MLP neurons of a small language model. Each row is named by its layer, matrix (gate and up: input weights; down: output weights) and neuron, and shows model dimensions 16-111. Each number is 128 + 24 x the weight over its row's rms, rounded and kept within 0 to 255. A neuron's up and down rows have the sign that makes its largest values positive.
After each neuron's rows, "fires before" lists the tokens most often just after its 100 highest values on Wikipedia text that the model never trained on; "fires in" lists the words (lower case) most often at its 100 highest values on Wikipedia text that the model never trained on.

L8.gate8 [128 128 130 123 142 131 146 153 135 131 141 107 143 117 180 142 164 170 103 141 115 139 114 148 119 130 172 116 139 122 163 103  99  58 115 116 123 162 145 143 171 148 115 124 141 145 109 124 101 114 111 112 151 117 153 141 103 155 119 169 153 142 107 119  94 101 127 144 144 115  93 155 124 139 111  93 170 118 127 131 143 114 133  97 127 140 110  86  80 104 109 147  92 120 133 135]
L8.up8 [104 165 116  69 129  82 147 162 133 128 131 109 152  68 165 158 152 129 132 150 138 158 110 165  98 138 134 139  90 108 155 100 135  94 124 127  94 145 145 116 169 160 122 123  91 132  91 101 163 109 145 107 146 111 139 137  99 126  90 157 139 127 149 114  91  63 148 126 128 142 111 152 162 134 135 104 133 117 130 143 151 131 107 113 173 121 133 133  83 146 115 137 126  94 137 144]
L8.down8 [133 119 166 150 104 155 123 166  84 143 161  99 133 138 133 156 150 167 114 147  84  98 142  73  97 173 108 135 145 139 137 166 133 106 116 121 109 131 112 154 162 154 137 159 115 151 148 103 102 153 134 146 134 123  68 126 149 155 135  99 118  92  82 137 124 118 122 128 164 161 132 100 137 137 102  85 114 198  92 139 119 104 141 129 110 151 104 101 119 129 125 132 117 102 136 110]
fires before: " were", " is", " are", " in", " ", " was"
fires in: "there", "aged", "resulted", "ended", "here"

L18.gate164 [124 121 127 142 133 163  86 149 117 125 196 123 146 138 117 122 156 138 134 157 117 105  92 155 133 146 141 121 125 103 125 113 167 111  70  65 105 117 164 129 127 136 128 122 146 147 131 140 116  53 111 168 146 147 113 109 164 129 191 161 104 128 185 122 118 125 110 109 130 101 141 156 136 116 126 126 175  97 125 133 163 139 115 120 148  99 149 173 119 123 100  95 143 110 163 113]
L18.up164 [ 79 141 105 120 129 134 127  94 137 144 138 116 133 143  90 103 162 102 107 130 145 141 132 103 132 109 124 153 127 135 155 124  92  76 154 133 123 130 107 175 170 153 143 137 108  94 155 151 102 158 115 137  87 123 111 157 119 192 152 100 146 155 151 107 138 124 180  79 103 127 124 134 142 147 133 138 136 172 115 124 128 144 101 189 119 116 116 128 165 134 143 119 102 129  80 126]
L18.down164 [142 123  89 135 139 133 116 127 102 140 165 125 104 144 184  69 151 127 158 122 142 149 126 145 108  75  77 132 137  94 130 156 126 120 112 100 144 137 110  75  94 111 153  86 135 158 129 127 108 124 143 163 141 169 137 162 102 109 147 149 138 117 108 144 145 155 110 118 155 148 134 108  76 121 128 157 136 120 138 121 161 101 109 133 117 127 116 103 114  93 120 139 141 151 102 134]
fires before: "0", "2", "1", "8", "5", "3"
fires in: "20", "22", "21", "28", "25", "2"

L2.gate103 [120 165 114  97 120 100 119 164 116 117 103 135 141 111 151 139 128 153 149 185 111 126 146 144 111 129 111 129 115 125 180 168 114 132 171 126 126 145 127 115 139 176 108 137 146 150  88 112 117 174  97 183 124 135 116 117 100  89 163 148 164 154 162 140 106 132 114 139 158 132 173 122 140 138 141 137 139 123 102 163 117 132 117 115  87 128 133 139  71 108 111 115  72 125 115 166]
L2.up103 [140 142 131 107 129 152 148  99 124  98 115 138 107 157 161  81 101 114  94 163 136 140 120 137  89 140 110 132 168 167 165 108  88 126 159 128 165  97 122 119 162 165 126 140 130 135  87 127 102 165 111 112  64 152 118 161 118 103 167 101 169 148 128 114 116 120 167 115 137 103 123 125 135 167 116 102 122 150 126 124 114 134 135 147 138 111 180 118 111 115 108  93 149  95 105 103]
L2.down103 [107 109 115 108 129 111 125 120  99 114 110 142 115 133 127 126  98  81  86 161 123 191 120 127 114 163  94 149 128 165 172 124 133 122 140 115 189  82 120  96 178 138 112 146 149 144  93 103 127 178 120 114 122 106  95 138 105  94 153 111 146 122 124 137 121 108  93 138 113 114 159 132 145 134  91 131 140 153 128 146 115 128 154 135 128 107 141  79 159 125 126  89 164  96 113 143]
fires before: " were", " is", " are", " was", "or"
fires in: "there", "motorised"

L2.gate405 [156 153 151 114 138  86 147 148  87  77 140 146 125 146  74 153  97 122 128 150 120 130 133 121 115 111 135 142  83  93 130 106 122 146 146 106 148 127 120 109 134 132 117 137 110 154  98 119  88  87 175 105 152 121 105 156 126 157 101 164 115 125 103 139 183 137 143 120 102 147 132 140 156 112  87  81 170 161 109 112 120 136 137 136 151 129  98 158 117 117 128 159 119 135 124 156]
L2.up405 [100 160 150 122 109  99  71 145 150 121 139 147 100 164 151 183 118  95  92 119 114  99 132 112 104 101 168 141 104  75 127 105 150 175 116 135  96 140 135 140 161  60  96  94 157  94 158 147 106 131 149 127 125 124  81 134 157 109 131 106 112 120  64 135 108 152 178 155 129 102 123 154 163  83  98 142 108 158  99 140 116 130 116 148 118 141 137 117  73 120 133  98 119  91 112 125]
L2.down405 [150 130 133 109 105 130 143 145 109 185 127 115 136 151 130 156 159 142 148 121  97 112 103 108 122  99 121 175 157 106 111 107 104 162 117 156 129 144 144 135 167 139  95 128 151 118 150 113  91 120 174 156 130  82  65 108 103 119 111 143 117 143 111 118 136 137 119 153 171 139 106 163 169  98 101 106  73 168  82 122 115 140 107 113 140 114  94  74  79 122 124 106 152 141  98 129]
fires before: " |", ".", ";", " |\n", " (", "–"
fires in: "0", "m"

L7.gate172 [160 169 112 137 116 132 152 111 120 159 150 103 143 130 125 160 177 132 130  90 108 124 141 111 137 175 121 124 136 146 123 152 157  56 168 131  81 150 139 109 116 118 131 158 120  87 116 129 112 175 103 133 146 106  96 153 108  71 117 173 165 107 142 127 151 134 123 132 124 110 158 159 156 136 123 127  78 140 102 134  81 103 110  90 170 155 133 111 104 118 107 107  63 126 121 157]
L7.up172 [139 133 138 125 188  58 112 129 166 131 111 125 140 156 187 115 135 125 119 136  98 144  95 103  94 151 125 139 133 164 135 150  95 104 118 125 125 146 105 120 130 145 107 132 101 109 156  99 100 127  87 114 120 132  88 162  99 103 172 149 153 149 119 123  98 133 123 133 140  96 115 123 110  99 130 134 173 128 105 132  91  94 114 144 132 147 162 119  65 114 140 101 109 132 138 144]
L7.down172 [138 113 169 103 149 141 103 148 130 137 128  97 152 107  85 106 121 111 112 135 115 166 125 103 126 143 150 132 149 142 120 163 170 103 107 132  95 161 152 121 135 131 158 128 104 108 141 102 120 177 115  88 157 142 100 168 124 127 135 171 182 119  91 113 140 140 140 128 104 126 138 137 162 124 101 122 140 170  83 142 124 102 139 126 132 141 140 136  83  84 119  99 133  83 105 174]
fires before: " is", " were", " are", " was", "ch"
fires in: "there", "these", "this"

L4.gate248 [114 143  93 129 130  80 147 150 149 101 136 118 143 128 160  97 130 149 166 165 105 143  92 139 125 149 121 140 125 118 101 150  97 109 101  98 136  96 156 130 127 143  99  90 123 127 149 108 169 107 114 181 161 139  79 169 108 172 117 165 148 121 131 105 139 134 149 116 140 150 109 143  94 151  92 127 129 123 119 201 115 143 123  90 130 121  99 105 150 121 135 103 136  80 129  98]
L4.up248 [136 134 110 127  89  96 134 106 131 121 123 130 149 126 118  84 134 109 113 141 150 138 125 148 125 126 180 135 104 135 148 133  91  96 150 175 145 177 159 138 148 116 124 107 109 130 123 104 137 129 131 143 143 103  70 147 108 120 118 139 172 120 117 147 121  78  87 112 184 105 163 134  99 141 113  94 102 162 121  72 122 143 145 142 104 104 123 125 123 141  72 133  73  72 203 107]
L4.down248 [162 111 143  97 156 104 151 115  74 159 133 102 152 102 132 126 116 164 126 138  89 146 127 110  93 139 133 164 142 137 119 126 101 130 142 124 136 156 108 137 121 127  85 122  95 118 146 105 154 132 110 113 126 115 126 126  72 171  61 114 146 164 109 160 111 109 168 112 149 144 137 125  96 126 138 103 119 175 130 128 107 124 167 150 111 135 115 111 119 145  93 123 126  82 164 121]
fires before: " ", " were", " is", " in", " are", " was"
fires in: "there", "august", "age", "resulted", "resulting"

L4.gate71 [120 104 109  94 114 130 165 133 125 161  98 116 118 123 137 115 127 117  77 154  98 132 163 122 134 143 135 152 115 125 159 143  96  39 135  86 133 110 142 119 133 117 165 130 148 151 128 121  90 117 143 103 107 125 125 122 152 111 136 153 141 156 120 144 139 153 125 166 151 110 135 145 115 131 118 114 103  99 151 107 100  51 110  79 135 144 135  93 139 153 100 155 118  93 155 146]
L4.up71 [119 107 105 126 122 141 152 113 109 111 133 108 102 121 150 108 124 121  86 140 137 130 133 126 110 163 164 157 119 103 119 134 124  46 158 106 148 119 152 112 155 123 137 103 116 142 105 115 107 131 141 115 129 107 111 166 117 128 115 143 141 129 119 135 121 109 136 169 147 130 158 136 135 140 126 112  82 116 127 140  97  65 105 131 140 121 156  93 131 136 141 162 154 100 127 147]
L4.down71 [104  84 153 134 129 141 153 135  80 142 146 119 122 125 117 115 139 137  73 144 107 121 165 108 104 146 148 116  86 125 140 158 163 118 165 112 109 103 138 126 146 138 178 137 127 150 154 104 107 142 164 158 110 158 121 131 124  96 150 138 126 121 109 192 125 134 107 138 129 115 130 139 123 129 114 120 150  96 114  79 139 100 126 152 141 146 139 114 142 134  72 124 125  94 135 117]
fires before: " is", " were", " are", " was", " the"
fires in: "there", "this", "following"

L7.gate371 [132 146 137 139 148 132 150 122 119 110  90 175 154 118 136 173 148 148 148 125 129 126 157 161  81 107 142 119 118  88  99 149 118 125 138  66 147 144 147 143 149  94  89 138 122 151  90 188 121 142 127 135 122  98 145 123 148 103 109 108 143 141 102 144 112 115 128 148  97 117 110 132  78 123 111 162 140 125 136 151 151 140  95 181 141 106 154 131 113 148 119 134 129  96 138 166]
L7.up371 [ 71 124 149 125 110 120 119 115 120 120 124 131 135 134 150 140 127 103 140 113 134 122 113 132  70 156 131 130 125 126  98 122 146 109 164 137 140 157 191 165 180 137  97 134 140 125 151 126 131 133 102 157 143 152 128 163 140 121 161 109 124 151  47 135 115 114 129 155 106 119 100 146 125 158  68 182 147 135 134 122  95 103  94 136 141 118 159 164 145 147 110 105 119 125 166 178]
L7.down371 [147 126 160 149 133 114 116 138 159 130 155 129 115 151 203 139 112 112 133 129  92 104  99 113 108 104 116 129 138 109  80 140 131 141 134 150 132 126 112 191 169 127 113 182 136 109 131  99  95 133 121  92  62 124 100 113 148 105 165 119 122 147 107 117 166 125 109  89 121 130 108 104 120 107  74 160 127  99 115 137 144 107 109 130 127 160 135  99 151 117 134 118 120  92 182 137]
fires before: " |", "s", "–", ".", " m"
fires in: "0", "2000", "1990", "1960s", "2010"

L10.gate268 [ 69 115 127 111 127 101 165 160 154 142 142 125  99 117 122 171 123 106 160 166 124 127 189 118 112 105 163 152  80 128 106  97 173 142 114 143  98 111 130 166 132  86 102 158  98 143 110 149 108 137 119 146 124 140 158 165 165  96 133 149 150 143  77 137 156 148 181 119 138 136 144 143 153  99 139 138 102 173 121 131 139 109 149 118 137 117 155 134 114 118 139 101 107 143  95 155]
L10.up268 [ 83 140 136 126  94 116 118 123 145 151 109 128 106 129 134 162 136 126 164 176  83 121 135  76 109 146 131 128  92 120  90 136 167 115 140 137 128 103 143 146 137 135  64 143 142 141 107 144 126 117  97 150  98 146 152 129 135 118 151 112 101 119 116 130 164 118 126 124 123 106 134 137 174 116 123 130  76 129  86 113 123 117 107 141 136 126  92 150 118 134 124  96  97 150 104 126]
L10.down268 [132  97 119  99 116 117 124 157 104 124 135  99 141 151 105 143 123 119 163 144 152 106 124 101 142 134 103 108 178 121 130 138 139 110  82 109 136 115 150 143 138 124 150 147 128 131 136 148 109  77 130 160 148  98 129 145 148 147 118 147 106 120 130 135 125  79 144 105 145 116 101 163 109 168 107 153 126 149 105 127 148 143 112 138 108 125 127 116  91 126  92 115 107 135 146 150]
fires before: " |", ".", " |\n", "–"
fires in: "0"

L4.gate186 [104  85 147 131 143 143 108 142 109 115 152 142 107 106 122 109  99 122 139 149 175 112 142 170 139 111 123 142 118 122 127 105 111  99 123 142  93 145  49 138 155 169 153 155 123 113  82 162 160 125 111 168 162 165 103 154  87  98 130 137 113 163 140 137 127 160  99 164 158 149 151 137 135 137 181 159 162 146 166 132 122 118 167 127  97 133 129 117 157 158 110 136 150 127 135  94]
L4.up186 [101 157  95  70 134 140 117 107 150 138 130 179 132  97 109 141 112 156 138 142 150 149 123 147 135 148 144 111 107 134 139 117  89 133 117 107 135 163 139 111  97 160 130 146 100 157 147 201 104 151 148 123 109 117 152 134 124 161 164 139  83 128 140  83 141 123 167  65 113 142 153 127 167 106 144 164 122 133 114 139 142 154 103 123 127 130 114 131 178 114  96 119 129 129 158 127]
L4.down186 [113 167 153  97 123 145 121 150 136 118 141 131  98 109  98  81 101 146 144 105  98 158 140 178 111 140 165 137 185 138 177 126  94 145 126 128 129 142 136 110  96 169 132 145 101  96 153 162 145 131 106 157 128 125 211 115 118 141 136 122 123 147 126 121 120 123 115 135 124 125 151 137 110  83 133  84 160 137 135 125 113 156  85 114 110 127 102  76 127 145  87 119 121 153 142 131]
fires before: "0", "2", "1", "4", "3", "5"
fires in: "2020", "2022", "2024", "2021", "2023", "2025"